{"n_layer": 11, "d_model": 256, "n_head": 8, "n_kv_head": 1, "head_dim": 64, "d_mlp": 512, "vocab_size": 1024, "activation": "swiglu", "norm": "rmsnorm", "norm_place": "pre", "norm_eps": 1e-05, "positions": "rope", "rope_base": 1000000.0, "rope_fraction": 1.0, "qk_norm": false, "attn_scale": 0.125, "bias": "none", "tie_embeddings": false, "parallel_block": false, "init": "uniform", "init_std_qkv": 0.0262, "init_std_o": 0.0, "init_std_up": 0.0262, "init_std_down": 0.0, "optimizer": "muon_variant", "lr": 0.00242, "beta1": 0.93, "weight_decay": 0.055, "lr_head": 0.00552, "grad_clip": 1.0, "warmup_steps": 200, "schedule": "wsd", "decay_fraction": 0.904, "decay_shape": "linear", "final_lr_fraction": 0.1, "batch_tokens": 16384, "seq_len": 256, "doc_mask": true, "train_tokens": 133800000, "steps": 8167, "dataset": "wikipedia_en"}
MLP neurons of a small language model. Each row is named by its layer, matrix (gate and up: input weights) and neuron, and shows model dimensions 0-95. Each number is 200 + 20 x the weight over its row's rms, rounded and kept within 0 to 999. A neuron's up and down rows have the sign that makes its largest values positive.
Before each neuron's rows, "fires after" lists the tokens most often just before its 100 highest values on Wikipedia text that the model never trained on. A number after a token or word is its count.

fires after: " " 24, "v" 21, " G" 19, " f" 9, " V" 8, "el" 4
L3.gate327,188,191,216,183,197,198,204,189,215,196,228,247,161,195,193,158,198,189,197,186,170,213,208,207,193,212,219,218,173,230,164,205,184,236,201,203,174,186,168,215,223,197,192,188,216,178,207,209,162,204,217,183,224,204,226,217,234,183,175,230,217,190,199,221,199,187,232,218,226,193,199,187,226,200,191,196,202,196,211,229,174,225,232,185,182,209,182,167,183,224,202,215,191,196,214,218
L3.up327,177,212,213,181,225,191,204,212,211,198,247,194,167,206,193,145,201,179,225,178,183,231,203,219,224,172,198,216,199,202,180,212,220,206,167,178,205,181,174,178,205,168,167,187,179,208,222,181,187,201,187,196,200,153,212,180,201,183,172,168,220,244,179,191,217,163,198,192,169,238,216,213,187,181,197,183,199,186,216,198,240,204,216,213,187,207,187,212,135,214,178,177,202,169,190,193

fires after: "v" 29, "." 22, "u" 7, "el" 6
L2.gate282,200,182,196,185,208,222,197,194,207,220,192,199,209,201,198,210,231,219,194,196,165,160,204,215,176,232,205,203,162,198,175,205,191,231,239,168,210,188,207,174,172,225,184,224,206,205,173,190,182,215,203,234,177,164,199,191,238,172,219,232,188,203,227,189,216,187,202,220,167,221,250,204,196,185,227,182,214,201,208,193,192,249,230,191,166,212,180,176,210,218,250,188,163,179,217,210
L2.up282,214,204,201,142,202,190,208,189,230,189,215,237,164,183,183,187,212,203,215,232,204,202,170,204,183,182,188,224,187,188,193,186,210,222,168,212,214,188,207,203,193,195,215,183,190,194,186,205,194,190,173,181,162,157,196,186,158,181,180,231,221,218,197,226,218,229,229,220,174,209,220,198,179,163,189,173,212,190,219,156,185,209,204,148,151,190,197,196,191,204,213,176,169,222,193,242

fires after: "ar" 25, "al" 15, "ran" 6, "th" 5, "k" 4, "m" 4
L3.gate505,235,208,189,222,172,197,209,187,198,194,226,178,202,214,172,174,200,175,186,213,184,200,184,167,210,203,193,190,205,206,201,197,195,245,183,239,193,210,213,118,196,162,210,162,186,176,177,172,196,212,200,201,204,210,187,246,183,210,205,225,193,252,202,226,192,177,236,205,166,210,210,198,186,195,195,233,203,213,205,205,191,212,200,228,222,243,206,252,234,207,181,197,202,235,171,178
L3.up505,255,200,219,152,180,193,217,160,217,209,204,184,186,190,200,191,189,163,209,193,186,151,198,186,235,193,187,206,192,207,186,195,221,229,199,198,207,180,147,203,175,212,219,178,201,196,229,212,187,223,205,200,195,176,225,197,196,223,175,188,182,171,237,222,207,167,176,181,200,197,199,194,204,199,204,200,177,197,207,226,224,174,181,203,162,206,225,194,188,230,235,177,187,191,164,220

fires after: "er" 18, "f" 14, " d" 6, " St" 6, " re" 5, "em" 4
L2.gate192,182,194,198,196,175,207,210,204,195,233,225,214,215,201,189,191,206,227,182,198,197,205,219,219,189,229,190,206,188,205,191,223,217,190,204,189,201,216,218,243,241,185,190,193,202,219,198,211,191,184,188,219,199,219,225,170,159,181,220,213,207,238,233,178,223,196,214,227,230,194,217,236,156,192,184,183,213,204,199,213,206,237,190,186,196,216,171,196,209,171,241,187,182,175,183,238
L2.up192,226,189,207,228,188,191,166,205,198,187,262,176,219,221,189,211,194,189,162,229,198,215,198,191,201,214,208,158,215,201,194,179,196,206,204,200,178,222,183,180,208,216,183,208,217,248,176,176,166,209,217,206,239,182,213,184,188,212,209,190,232,187,172,161,222,200,232,202,200,189,200,202,191,180,223,186,201,179,152,218,231,219,194,172,189,257,199,208,204,184,202,199,197,206,205,186

fires after: "u" 28, "ar" 10, "en" 9, " A" 6, "l" 5, "o" 5
L5.gate73,193,194,181,171,202,211,214,194,195,194,220,218,202,252,212,234,192,153,192,193,206,195,211,229,191,173,215,190,215,210,220,203,226,166,197,195,225,203,191,216,157,199,195,223,230,183,187,221,213,210,189,243,211,236,169,192,219,176,230,216,230,230,184,200,209,207,229,185,206,198,171,200,219,219,186,202,200,216,210,220,230,216,206,207,219,195,216,186,240,201,180,224,200,178,156,197
L5.up73,220,217,191,215,182,227,184,238,210,176,204,205,202,189,218,200,178,225,176,185,181,177,208,206,239,223,209,212,168,177,213,205,199,171,189,195,203,207,191,239,203,208,175,225,213,220,216,200,193,222,196,189,222,157,156,210,215,210,208,187,200,172,199,220,194,213,205,190,194,195,221,176,177,216,226,219,202,196,200,205,210,241,232,194,173,193,199,159,204,225,208,226,186,203,213,236

fires after: "il" 17, "ri" 10, "at" 7, "u" 7, "r" 6, "a" 6
L2.gate262,192,155,221,171,224,186,185,212,199,197,191,231,183,203,177,206,209,207,223,172,192,214,204,224,168,208,211,207,181,227,180,194,210,182,215,202,206,219,192,211,201,199,217,207,178,178,243,183,210,225,203,222,204,222,199,191,202,182,187,209,184,223,191,178,186,223,201,177,221,223,200,192,183,200,178,176,181,213,183,198,211,198,203,198,177,180,198,175,182,180,157,195,162,192,194,229
L2.up262,211,185,196,191,175,228,233,207,211,191,218,206,196,225,178,160,198,232,233,188,224,221,211,228,199,208,203,173,193,185,203,166,212,215,252,223,194,199,192,183,153,201,178,169,208,183,180,192,212,172,240,172,202,232,204,205,195,200,200,203,204,219,183,223,194,246,196,196,227,191,174,190,207,187,199,191,186,235,234,228,190,181,211,196,170,185,186,189,195,173,197,191,187,216,160,211

fires after: "e" 28, " pro" 9, "l" 9, " d" 9, "an" 7, "ir" 6
L4.gate247,187,202,167,179,214,198,215,215,230,190,204,156,201,225,210,186,220,209,223,191,167,198,182,183,181,237,218,207,190,205,195,178,211,194,169,206,226,207,202,212,194,189,200,210,192,195,220,215,195,225,205,199,234,196,163,211,207,202,240,247,208,208,199,164,196,179,231,182,162,184,213,170,216,207,189,201,212,175,220,233,172,200,211,204,242,195,195,214,188,215,198,176,203,204,217,171
L4.up247,196,207,198,195,191,220,203,199,228,172,186,209,188,208,205,193,232,196,203,189,228,236,237,228,205,183,217,211,194,194,180,196,188,168,196,190,193,178,176,175,229,218,201,179,236,187,209,196,187,171,195,178,209,178,212,196,164,203,172,212,203,208,196,176,239,210,218,207,199,193,183,213,216,213,188,191,207,164,198,231,179,200,174,212,196,215,192,239,212,235,211,211,232,196,191,183

fires after: " M" 28, "am" 16, "r" 15, "em" 12, "um" 8, "m" 7
L2.gate149,210,162,189,164,180,170,188,233,207,203,233,239,190,182,181,194,233,198,200,183,187,171,187,190,226,181,168,210,221,190,205,192,199,183,236,226,258,192,211,185,163,182,212,193,182,227,173,196,217,222,176,201,205,165,183,208,217,201,169,187,175,194,202,214,226,243,220,243,214,176,198,177,227,183,193,195,160,206,162,202,174,228,200,195,216,216,204,221,175,207,235,189,221,208,191,180
L2.up149,212,207,204,176,179,220,188,197,220,235,209,204,208,188,182,186,240,162,212,201,207,209,160,208,222,162,210,218,225,200,184,180,190,212,212,218,251,207,208,157,213,203,219,205,190,203,203,203,211,209,183,239,207,216,171,217,223,197,186,184,202,202,209,211,222,230,197,150,211,207,214,204,210,200,204,230,194,220,209,196,206,177,201,207,183,182,191,217,201,196,227,214,149,219,202,200

fires after: " se" 24, " he" 13, " He" 8, "en" 7, "in" 5, "o" 5
L5.gate369,195,217,196,203,179,185,174,196,195,174,158,204,192,167,172,186,200,194,181,222,210,204,206,216,174,167,197,206,164,238,208,198,214,198,219,178,200,204,181,199,162,240,198,247,218,200,239,220,236,205,183,186,205,211,191,189,187,172,190,211,186,209,172,233,177,168,206,235,225,183,194,207,208,210,188,222,227,175,181,219,179,187,184,175,193,209,200,206,221,239,180,231,161,221,181,210
L5.up369,190,230,178,230,152,196,211,204,214,175,208,155,192,241,251,228,206,206,183,211,211,169,212,197,185,203,212,190,162,214,172,150,223,186,188,198,204,205,151,168,193,211,206,229,191,191,202,188,185,188,225,207,211,169,180,191,188,194,198,183,218,219,221,239,175,191,214,200,146,202,222,188,179,201,226,204,158,202,218,230,206,168,217,218,170,184,188,203,206,223,191,202,233,211,195,206

fires after: " d" 31, "er" 26, " t" 14, " T" 7, "en" 6, " l" 4
L3.gate180,214,212,198,165,175,185,191,203,203,215,211,176,188,219,188,197,228,207,189,209,204,207,200,168,187,216,218,185,199,202,212,191,190,197,209,209,227,205,226,190,216,242,187,222,202,210,192,204,226,209,200,159,173,240,184,160,186,198,194,218,196,228,208,238,209,230,244,221,204,175,193,216,168,207,154,189,199,193,222,205,203,180,220,198,165,215,180,221,242,209,225,195,208,190,202,195
L3.up180,206,216,223,202,179,210,197,228,196,232,231,190,186,220,176,171,194,207,204,179,149,221,201,184,215,257,185,190,194,229,199,216,217,191,154,203,195,209,228,174,187,203,174,190,164,202,156,205,257,224,236,204,220,210,218,203,192,195,222,227,228,214,210,172,208,188,239,189,196,170,197,203,208,211,165,171,187,192,208,198,213,172,212,198,194,201,203,174,198,227,170,208,206,209,214,217

fires after: " (" 27, "an" 17, "un" 14, "/" 7, " \"" 6, "if" 5
L3.gate40,205,232,216,231,193,182,215,211,208,200,201,173,209,231,195,174,208,183,190,166,177,242,213,225,216,224,196,197,176,193,189,197,246,182,219,219,224,179,239,205,206,186,211,172,209,204,226,208,232,200,177,220,239,213,217,185,224,198,208,175,209,213,178,186,164,206,170,211,216,174,228,203,194,168,194,192,195,201,197,204,186,162,176,176,219,208,193,186,190,187,207,162,174,217,183,195
L3.up40,214,215,199,204,219,209,231,194,186,171,213,191,184,246,221,224,179,232,213,166,170,202,192,215,191,208,200,172,211,188,190,170,213,221,177,225,212,203,214,190,174,200,201,200,220,183,212,173,251,174,194,196,213,212,191,209,206,194,203,215,199,217,185,205,176,232,169,219,216,202,192,195,196,223,197,175,185,187,214,185,196,225,202,204,167,190,214,161,235,198,220,232,165,192,215,212

fires after: " c" 18, " C" 13, "k" 12, "p" 10, " d" 10, " in" 7
L5.gate318,206,191,210,167,208,215,215,211,207,211,179,180,220,210,202,207,215,210,191,262,179,213,203,178,194,165,193,210,218,213,175,215,134,194,198,215,195,219,220,169,203,198,244,212,193,208,192,197,157,191,227,175,241,206,207,200,172,190,174,169,199,193,178,192,216,233,169,217,164,164,198,197,206,185,178,204,174,188,202,168,161,197,191,162,182,183,216,219,190,196,182,193,202,196,203,177
L5.up318,222,205,224,216,182,229,182,208,198,226,220,206,232,194,172,198,202,215,186,236,195,213,190,213,167,216,210,187,199,217,218,233,162,163,188,187,212,205,201,222,185,202,192,170,207,196,164,197,179,215,237,220,207,219,176,188,206,219,166,279,215,188,202,186,221,200,233,161,203,178,214,227,200,190,192,199,211,225,221,228,153,178,201,191,182,207,210,182,201,205,199,228,193,204,214,201

fires after: "ag" 21, "om" 15, " Al" 9, "if" 8, " f" 6, "am" 5
L5.gate129,194,178,174,170,208,167,193,219,245,193,224,194,182,214,181,193,158,201,175,192,215,232,200,199,210,181,176,217,228,221,194,223,169,226,195,212,168,218,214,225,179,177,205,205,181,224,195,176,176,219,204,162,185,203,191,231,171,230,167,206,230,214,206,225,191,193,221,208,191,200,149,188,168,237,223,209,216,162,224,209,163,206,234,192,192,212,206,209,189,189,216,189,190,203,228,167
L5.up129,188,180,193,245,189,224,202,210,204,207,204,212,225,190,204,202,214,207,226,197,156,166,192,212,183,197,218,221,193,205,221,217,216,172,203,188,187,203,193,197,209,197,218,209,206,196,181,175,205,176,179,207,222,211,188,175,216,163,211,173,207,218,172,210,203,217,210,208,198,185,221,189,207,183,212,238,165,233,156,181,244,190,185,188,212,161,197,205,224,211,193,199,234,242,180,227

fires after: " H" 19, "°" 15, "H" 15, " f" 11, "I" 8, "h" 6
L2.gate19,218,221,222,167,200,242,194,182,203,207,202,220,229,178,213,204,221,209,197,196,215,167,236,161,210,228,200,223,216,203,197,207,198,185,232,198,174,180,188,185,167,206,231,237,197,235,235,206,204,235,179,207,183,195,249,196,230,194,228,163,209,190,179,218,202,184,161,205,243,213,216,198,187,233,197,199,220,195,199,195,207,207,211,207,208,195,198,232,214,190,204,205,204,212,208,182
L2.up19,203,207,205,199,134,150,176,176,191,184,210,185,212,190,199,210,171,190,200,208,239,174,208,190,236,217,192,161,221,203,207,185,208,207,189,165,198,231,191,194,182,192,168,214,204,178,207,183,226,179,204,199,211,197,170,182,136,224,153,183,187,170,159,193,208,194,194,181,181,183,206,215,197,155,189,213,188,218,243,205,185,164,204,229,178,213,161,170,196,189,167,195,180,188,180,189

fires after: " R" 56, "ot" 21, "or" 5
L3.gate418,212,216,211,211,244,183,181,233,219,159,228,171,214,201,213,206,159,186,205,180,176,229,185,218,237,180,185,183,193,180,210,176,178,177,203,207,207,221,204,191,213,188,199,209,192,220,214,229,204,201,198,193,208,216,262,142,193,233,198,226,205,201,174,219,212,214,178,185,219,188,202,210,181,222,206,208,203,199,190,214,184,200,175,214,197,213,209,199,183,201,196,207,197,201,226,240
L3.up418,213,220,190,204,193,187,169,227,190,204,186,210,210,234,200,191,197,178,210,204,220,198,194,197,240,210,231,179,190,221,216,185,210,203,243,222,245,195,186,198,215,150,198,228,181,197,235,195,177,195,194,212,180,231,192,184,230,207,185,166,215,223,180,192,220,218,211,211,209,200,175,201,218,234,173,202,209,167,194,201,182,246,206,221,213,198,170,185,202,175,219,215,183,197,254,213

fires after: "en" 20, "p" 14, "is" 12, "v" 10, " s" 8, "ec" 7
L2.gate82,176,201,231,202,190,199,176,193,200,181,226,209,189,185,187,215,170,188,193,218,200,215,199,201,190,226,214,219,176,188,193,231,212,210,190,211,176,184,159,205,218,208,205,188,189,204,225,241,196,164,211,196,227,214,211,181,180,212,199,225,200,214,204,227,188,187,218,180,198,207,187,234,194,195,235,234,207,210,187,192,234,189,229,186,225,231,220,186,210,232,188,222,232,214,210,177
L2.up82,205,224,233,166,200,194,171,201,205,198,199,228,174,199,195,206,163,209,203,230,240,226,222,231,214,195,208,213,208,195,200,178,190,196,213,230,193,209,211,193,220,227,217,205,212,204,205,195,175,182,228,193,209,202,186,182,183,207,205,217,198,189,163,252,205,241,235,183,174,182,195,207,201,225,213,211,182,167,234,202,203,173,211,188,214,209,194,206,184,224,201,242,237,178,205,202

fires after: " " 30, " (" 17, " L" 11, " F" 6, " f" 6
L3.gate214,208,179,196,171,203,187,177,212,160,177,233,210,162,224,188,210,213,184,214,183,188,199,237,186,205,184,204,190,146,211,179,188,175,196,202,181,182,206,221,183,207,213,167,218,216,179,204,167,162,187,171,213,206,184,197,199,196,216,190,180,202,180,207,205,223,210,186,210,224,210,182,201,194,204,226,179,215,204,218,232,225,223,198,146,175,198,230,204,197,222,211,222,233,232,209,199
L3.up214,219,219,222,215,170,216,188,173,172,189,238,230,151,193,208,244,192,201,222,204,162,187,221,224,234,204,191,208,219,189,192,244,210,218,189,202,165,197,195,211,194,165,203,197,206,178,170,211,229,204,170,203,220,206,200,169,233,215,226,209,198,207,181,182,215,190,177,201,191,204,229,214,203,188,174,174,220,204,207,222,218,239,190,209,192,179,217,221,167,240,220,183,207,160,206,182

fires after: "at" 23, "in" 22, "H" 9, " H" 7, "ri" 6, "et" 5
L5.gate180,200,206,201,181,227,232,204,216,207,209,206,180,205,238,209,184,219,214,211,207,169,175,171,226,185,172,214,217,212,210,199,204,212,209,207,247,191,209,191,200,180,177,190,200,162,221,185,211,192,183,213,209,200,196,203,163,182,182,225,193,207,216,197,206,217,239,228,205,186,231,189,203,195,177,169,195,207,192,204,202,197,192,213,206,205,207,162,203,167,161,177,178,224,214,196,183
L5.up180,200,170,184,207,219,240,241,174,214,202,200,208,190,197,192,223,200,201,231,205,216,202,212,184,191,196,184,202,171,173,244,166,230,165,214,214,194,179,192,229,235,189,143,172,200,174,194,192,228,176,170,170,194,224,190,195,218,181,203,182,195,202,192,182,214,174,210,207,230,269,182,177,205,214,203,199,219,209,238,228,203,199,221,165,198,240,189,189,190,176,195,205,219,193,199,207

fires after: " s" 44, " S" 19, " P" 8, "p" 7, "P" 6
L3.gate395,213,212,207,182,206,161,212,172,240,219,241,258,129,206,172,179,172,190,209,191,218,208,174,199,211,210,211,198,200,209,179,173,220,248,175,192,202,203,197,201,200,180,223,209,210,208,211,188,217,167,179,189,235,203,205,173,211,199,207,188,199,188,186,216,210,210,224,214,171,194,209,217,197,203,245,168,194,195,195,194,237,196,217,217,192,209,189,209,204,208,201,217,189,208,196,184
L3.up395,212,228,182,181,201,184,210,187,220,192,188,185,192,255,206,208,168,159,170,210,213,217,231,208,231,197,198,218,209,179,181,187,209,209,221,192,226,201,197,210,203,209,236,212,212,213,199,197,199,197,213,191,221,184,222,213,201,162,184,192,215,185,201,222,198,208,180,195,167,199,203,186,185,216,201,200,180,212,212,218,173,199,203,178,201,216,195,175,237,218,187,216,185,181,195,214

fires after: "d" 26, " d" 22, " D" 8, " ex" 6
L4.gate289,199,211,217,203,226,214,196,200,213,187,218,192,227,216,192,182,234,226,215,225,184,188,196,229,218,179,214,200,194,193,226,215,218,229,134,199,202,224,185,217,203,196,207,186,190,233,178,168,197,170,222,185,225,213,202,215,223,179,188,223,212,173,191,221,206,176,230,183,163,213,185,218,188,197,190,245,186,203,190,190,193,193,192,174,236,188,226,211,182,195,247,222,235,177,238,205
L4.up289,191,213,214,189,168,210,206,207,206,217,201,179,186,193,195,205,191,188,204,219,202,184,188,226,193,196,223,197,218,218,193,210,202,175,218,192,183,209,186,202,230,186,186,186,214,214,196,195,181,187,184,190,207,220,164,236,178,233,213,197,217,205,219,176,191,186,228,228,195,204,206,174,187,159,187,192,225,189,197,184,253,174,201,200,185,223,206,174,235,191,179,213,224,231,214,201

fires after: " C" 49, " F" 17, " c" 12, "C" 4
L4.gate320,204,157,185,161,185,205,233,176,165,200,220,200,216,170,179,226,194,186,190,191,200,203,163,217,185,171,185,203,168,236,193,239,169,188,219,186,177,217,186,182,201,189,182,190,162,200,187,235,208,177,212,208,188,172,195,225,209,218,198,181,211,213,212,175,214,226,218,185,191,214,221,186,192,168,186,217,135,193,167,203,201,241,173,190,173,191,224,213,201,178,210,167,211,172,187,196
L4.up320,204,237,197,203,192,187,185,200,190,201,228,223,203,198,175,201,129,206,168,185,186,198,241,204,204,228,181,211,186,211,197,206,219,188,200,200,215,189,163,217,195,195,203,181,154,190,188,196,190,170,213,197,169,190,193,180,204,157,217,196,162,209,184,210,221,221,217,201,217,168,205,220,197,203,184,214,206,205,210,211,163,166,168,208,174,214,194,210,225,213,189,198,201,203,215,190

fires after: " f" 14, " a" 12, " o" 9, " at" 9, " R" 9, "o" 8
L3.gate345,176,206,195,184,255,172,217,211,171,188,202,215,195,252,197,206,186,213,221,186,227,214,210,207,208,219,188,207,220,190,178,208,177,189,212,196,200,184,171,205,182,202,159,203,216,199,212,188,174,221,197,199,230,205,224,183,205,210,202,227,178,198,204,211,216,215,224,196,236,195,198,217,205,216,207,183,182,181,218,208,215,222,203,192,188,220,197,191,193,213,212,198,234,223,247,220
L3.up345,193,214,208,188,227,165,191,215,163,228,202,192,176,190,183,168,178,157,191,207,226,174,221,208,198,194,204,219,197,216,180,221,189,202,218,199,184,236,191,167,215,168,190,220,254,174,184,162,166,212,228,200,205,215,196,171,180,211,202,185,218,173,189,233,193,174,179,205,215,232,168,168,212,159,177,209,219,203,213,178,171,198,217,175,179,192,220,178,205,196,214,205,184,188,190,200

fires after: "an" 34, "al" 12, "f" 9, "l" 6, "ar" 5, " H" 4
L4.gate482,208,172,167,204,154,187,195,231,174,205,210,196,218,208,155,182,172,203,217,203,172,200,226,189,171,178,206,181,200,202,201,205,179,196,190,216,182,208,238,207,184,219,201,163,177,207,196,207,215,186,214,206,188,248,174,180,214,228,201,221,189,217,222,209,214,222,232,195,161,162,221,179,204,234,195,203,204,170,215,201,202,193,172,203,190,226,191,190,242,203,225,156,188,235,163,185
L4.up482,218,220,186,170,207,205,241,200,189,191,219,174,195,186,200,202,184,204,202,202,203,193,164,179,215,205,203,219,183,237,244,182,203,213,208,211,206,187,198,157,177,197,230,243,222,184,189,225,208,219,204,203,211,220,204,183,187,219,188,165,183,250,199,207,238,201,227,194,205,179,204,203,236,217,198,200,190,186,185,199,228,177,188,213,164,206,182,184,210,208,227,178,207,235,197,204

fires after: " C" 39, " s" 20, "I" 16, " S" 7, "ou" 4, "un" 4
L3.gate392,237,173,190,209,201,192,204,167,197,223,232,224,199,180,213,191,184,222,211,178,234,205,219,233,203,171,182,190,234,193,204,222,215,208,203,189,222,175,176,212,198,174,211,208,181,200,210,174,214,237,202,202,203,187,202,212,235,183,201,205,221,195,206,234,194,205,169,230,158,180,198,171,198,235,220,195,208,190,207,187,212,195,220,228,174,200,219,201,231,232,244,198,191,221,208,205
L3.up392,211,172,190,131,195,200,194,143,186,208,201,185,207,222,188,216,216,186,199,196,240,206,197,220,180,193,197,214,220,254,202,205,197,196,187,196,186,157,186,172,192,164,189,187,210,160,211,205,217,196,197,201,226,161,193,199,220,192,179,221,200,191,219,227,181,193,141,188,190,199,206,212,172,201,189,209,177,192,200,194,181,213,202,173,192,192,188,201,196,212,196,205,208,230,213,200

fires after: "art" 24, "an" 19, "ain" 14, "2" 5, "g" 5, "al" 4
L4.gate58,216,206,189,196,209,224,178,221,175,194,194,194,202,203,188,186,232,225,229,193,159,189,227,223,212,251,192,235,180,222,186,201,173,192,197,258,208,171,199,203,183,212,205,149,174,195,214,233,214,192,170,233,171,202,215,190,209,194,190,188,159,198,231,205,183,211,167,188,179,184,215,220,187,210,157,190,172,201,187,197,201,195,176,228,180,217,193,191,230,198,203,207,210,212,186,207
L4.up58,227,220,201,192,198,200,206,169,217,226,214,184,192,189,208,187,192,181,205,226,173,210,176,225,204,203,188,258,196,193,179,225,203,206,199,211,222,158,185,208,208,203,196,183,222,225,174,221,188,218,209,188,204,205,220,193,187,169,233,165,211,259,194,196,214,176,232,195,193,194,195,212,162,197,225,193,190,214,179,199,184,188,178,198,177,211,211,195,190,219,147,233,226,174,159,208

fires after: " (" 36, "-" 27, " \"" 25, "/" 4
L2.gate39,184,229,213,180,192,186,212,215,208,222,171,219,227,206,199,208,214,207,197,203,200,222,213,205,215,167,193,206,229,232,196,240,201,212,198,209,201,212,227,205,210,197,224,216,189,210,185,181,226,215,173,178,199,213,174,217,213,152,210,178,187,235,224,190,186,216,200,171,186,217,200,203,154,184,228,186,181,206,220,189,229,230,206,185,201,204,230,200,195,190,178,194,181,220,178,222
L2.up39,194,178,241,218,213,221,175,212,215,193,201,205,208,176,189,208,199,218,202,200,203,180,200,218,193,204,174,199,165,203,189,194,175,220,187,232,181,208,229,215,233,178,242,225,200,203,203,197,207,217,193,215,195,222,186,167,195,190,191,189,174,188,212,196,187,208,196,191,215,157,205,179,215,185,208,164,211,221,200,171,214,169,183,198,188,176,194,210,203,231,168,212,178,193,198,175

fires after: "ill" 16, " St" 12, "h" 8, "l" 6, " d" 5, "m" 4
L5.gate398,202,205,193,199,174,187,207,195,223,212,214,214,221,211,170,191,182,216,192,184,234,212,220,200,202,221,211,172,194,228,201,213,223,178,213,207,211,199,216,173,179,226,197,196,216,175,219,188,199,203,208,168,205,199,209,211,164,196,198,221,223,176,205,142,218,206,184,182,192,211,207,168,207,214,205,179,205,158,204,223,207,208,150,231,220,203,197,215,209,178,239,179,169,195,204,170
L5.up398,226,179,262,211,179,209,219,207,248,196,214,198,211,197,224,175,236,216,206,183,234,207,197,196,209,227,184,200,210,217,181,178,180,207,231,220,178,202,196,182,183,224,186,207,217,189,218,189,194,196,232,175,210,206,188,211,175,205,211,211,172,162,200,179,169,208,224,227,226,202,181,221,209,169,187,201,184,244,181,202,187,240,195,218,195,213,172,202,196,240,199,142,239,191,198,219

fires after: "-" 28, " \"" 17, " (" 13, "\n" 11, "o" 4, "k" 4
L2.gate178,189,202,235,211,228,220,190,206,190,178,194,193,162,181,192,213,221,218,231,202,185,197,176,199,258,211,195,193,199,211,201,238,206,225,198,195,161,180,211,206,192,184,223,225,192,159,218,213,207,201,214,211,241,187,186,190,218,171,196,202,177,227,214,193,192,229,202,191,258,184,219,227,172,205,208,182,197,191,195,164,208,214,187,156,207,173,202,204,215,196,185,180,187,204,227,207
L2.up178,199,188,216,184,231,194,210,229,202,223,206,193,174,161,175,194,206,209,224,203,193,192,220,219,217,193,198,194,174,214,192,248,228,229,185,221,188,201,229,204,213,226,269,202,201,222,185,206,209,219,197,190,203,183,179,207,210,196,190,170,201,222,224,170,219,219,226,196,221,242,243,219,189,205,243,190,207,208,220,203,220,201,190,227,201,177,207,226,181,215,187,184,171,235,205,181

fires after: " L" 47, " d" 8, "d" 8, " S" 6, "ad" 5, " B" 4
L3.gate50,174,205,218,180,214,228,199,205,227,193,201,232,185,164,219,192,213,206,215,209,181,198,196,223,168,214,221,208,210,188,180,194,164,183,204,190,186,193,179,196,205,208,189,184,203,186,181,199,224,202,249,179,231,220,194,189,217,206,164,207,190,190,181,185,224,181,206,210,185,228,200,256,206,247,204,249,160,182,213,182,182,200,229,217,235,197,189,227,216,192,216,235,213,173,217,212
L3.up50,157,212,244,211,221,222,195,196,229,206,231,206,217,190,183,211,194,187,161,212,202,182,197,210,170,203,220,207,155,189,212,215,202,185,196,197,211,157,177,198,218,208,208,211,239,210,186,190,229,218,205,168,225,203,178,189,235,204,213,187,168,200,201,184,207,146,190,210,166,221,221,201,186,235,220,206,165,188,233,161,218,213,203,212,199,194,211,221,241,183,166,210,228,200,218,216

fires after: " (" 40, "-" 22, " \"" 8, " re" 5, " " 4
L2.gate119,221,243,208,245,202,222,198,218,216,163,217,219,229,210,222,200,186,166,188,194,228,197,196,217,221,202,182,216,215,185,186,182,214,204,202,174,172,165,189,164,203,182,229,185,226,176,215,184,233,200,210,184,223,200,222,207,199,187,234,217,167,195,180,219,170,153,206,194,233,185,187,164,193,158,171,182,233,204,206,200,171,204,191,189,216,188,203,161,206,183,222,196,207,199,200,215
L2.up119,215,214,207,253,216,189,241,214,210,197,189,238,208,205,215,206,179,198,211,213,207,180,191,216,197,216,189,252,229,227,176,183,199,208,197,243,223,150,239,203,207,167,207,197,176,199,199,226,197,215,172,199,202,222,217,198,205,188,219,185,202,218,175,207,184,194,203,223,234,200,206,196,214,170,199,205,224,206,212,213,166,204,189,226,195,215,232,173,197,177,224,226,166,221,211,229

fires after: "." 33, "H" 17, " The" 14, " H" 8, " B" 6, "-" 6
L3.gate312,190,214,174,229,203,192,217,195,205,205,160,178,197,167,215,159,196,198,209,203,213,180,204,187,232,233,170,175,242,182,205,257,199,177,221,228,186,206,204,173,172,165,210,221,211,185,219,204,174,215,175,186,146,160,205,195,176,178,218,215,218,194,209,203,186,215,169,225,211,206,188,180,197,174,229,189,227,183,211,206,190,195,197,205,199,201,207,214,199,209,187,164,244,210,195,175
L3.up312,237,187,189,207,186,197,188,198,205,239,214,188,178,179,199,194,203,171,206,199,174,173,230,188,211,210,170,189,224,195,190,196,209,189,205,194,186,172,184,194,165,199,208,187,203,212,189,196,213,213,212,199,217,196,159,167,167,197,185,182,167,244,166,184,193,190,226,208,196,193,193,197,202,196,211,193,150,208,202,161,191,212,205,188,226,203,205,213,216,187,223,173,205,187,182,215

fires after: "i" 28, "b" 15, "m" 6, "ar" 5, "r" 5
L2.gate255,226,193,207,214,206,183,173,162,179,210,203,210,199,184,169,175,227,197,185,216,164,179,195,160,245,206,191,210,200,203,228,192,209,211,211,217,201,175,199,159,191,193,194,183,201,204,220,197,184,215,182,194,194,213,175,199,152,202,160,167,202,211,178,236,211,208,194,217,191,203,202,201,192,207,230,171,171,185,179,184,178,209,221,216,208,211,215,228,214,166,176,213,202,177,209,214
L2.up255,204,218,209,210,198,213,210,171,216,213,183,194,171,204,227,208,202,174,212,174,159,183,195,214,188,211,206,189,204,161,234,200,202,198,188,224,236,202,191,177,196,212,243,204,199,200,154,212,210,202,178,241,200,201,188,162,212,246,208,206,186,225,199,179,217,176,213,186,171,182,200,221,213,200,223,224,195,229,205,199,179,197,191,176,221,234,204,227,213,226,203,216,170,220,168,223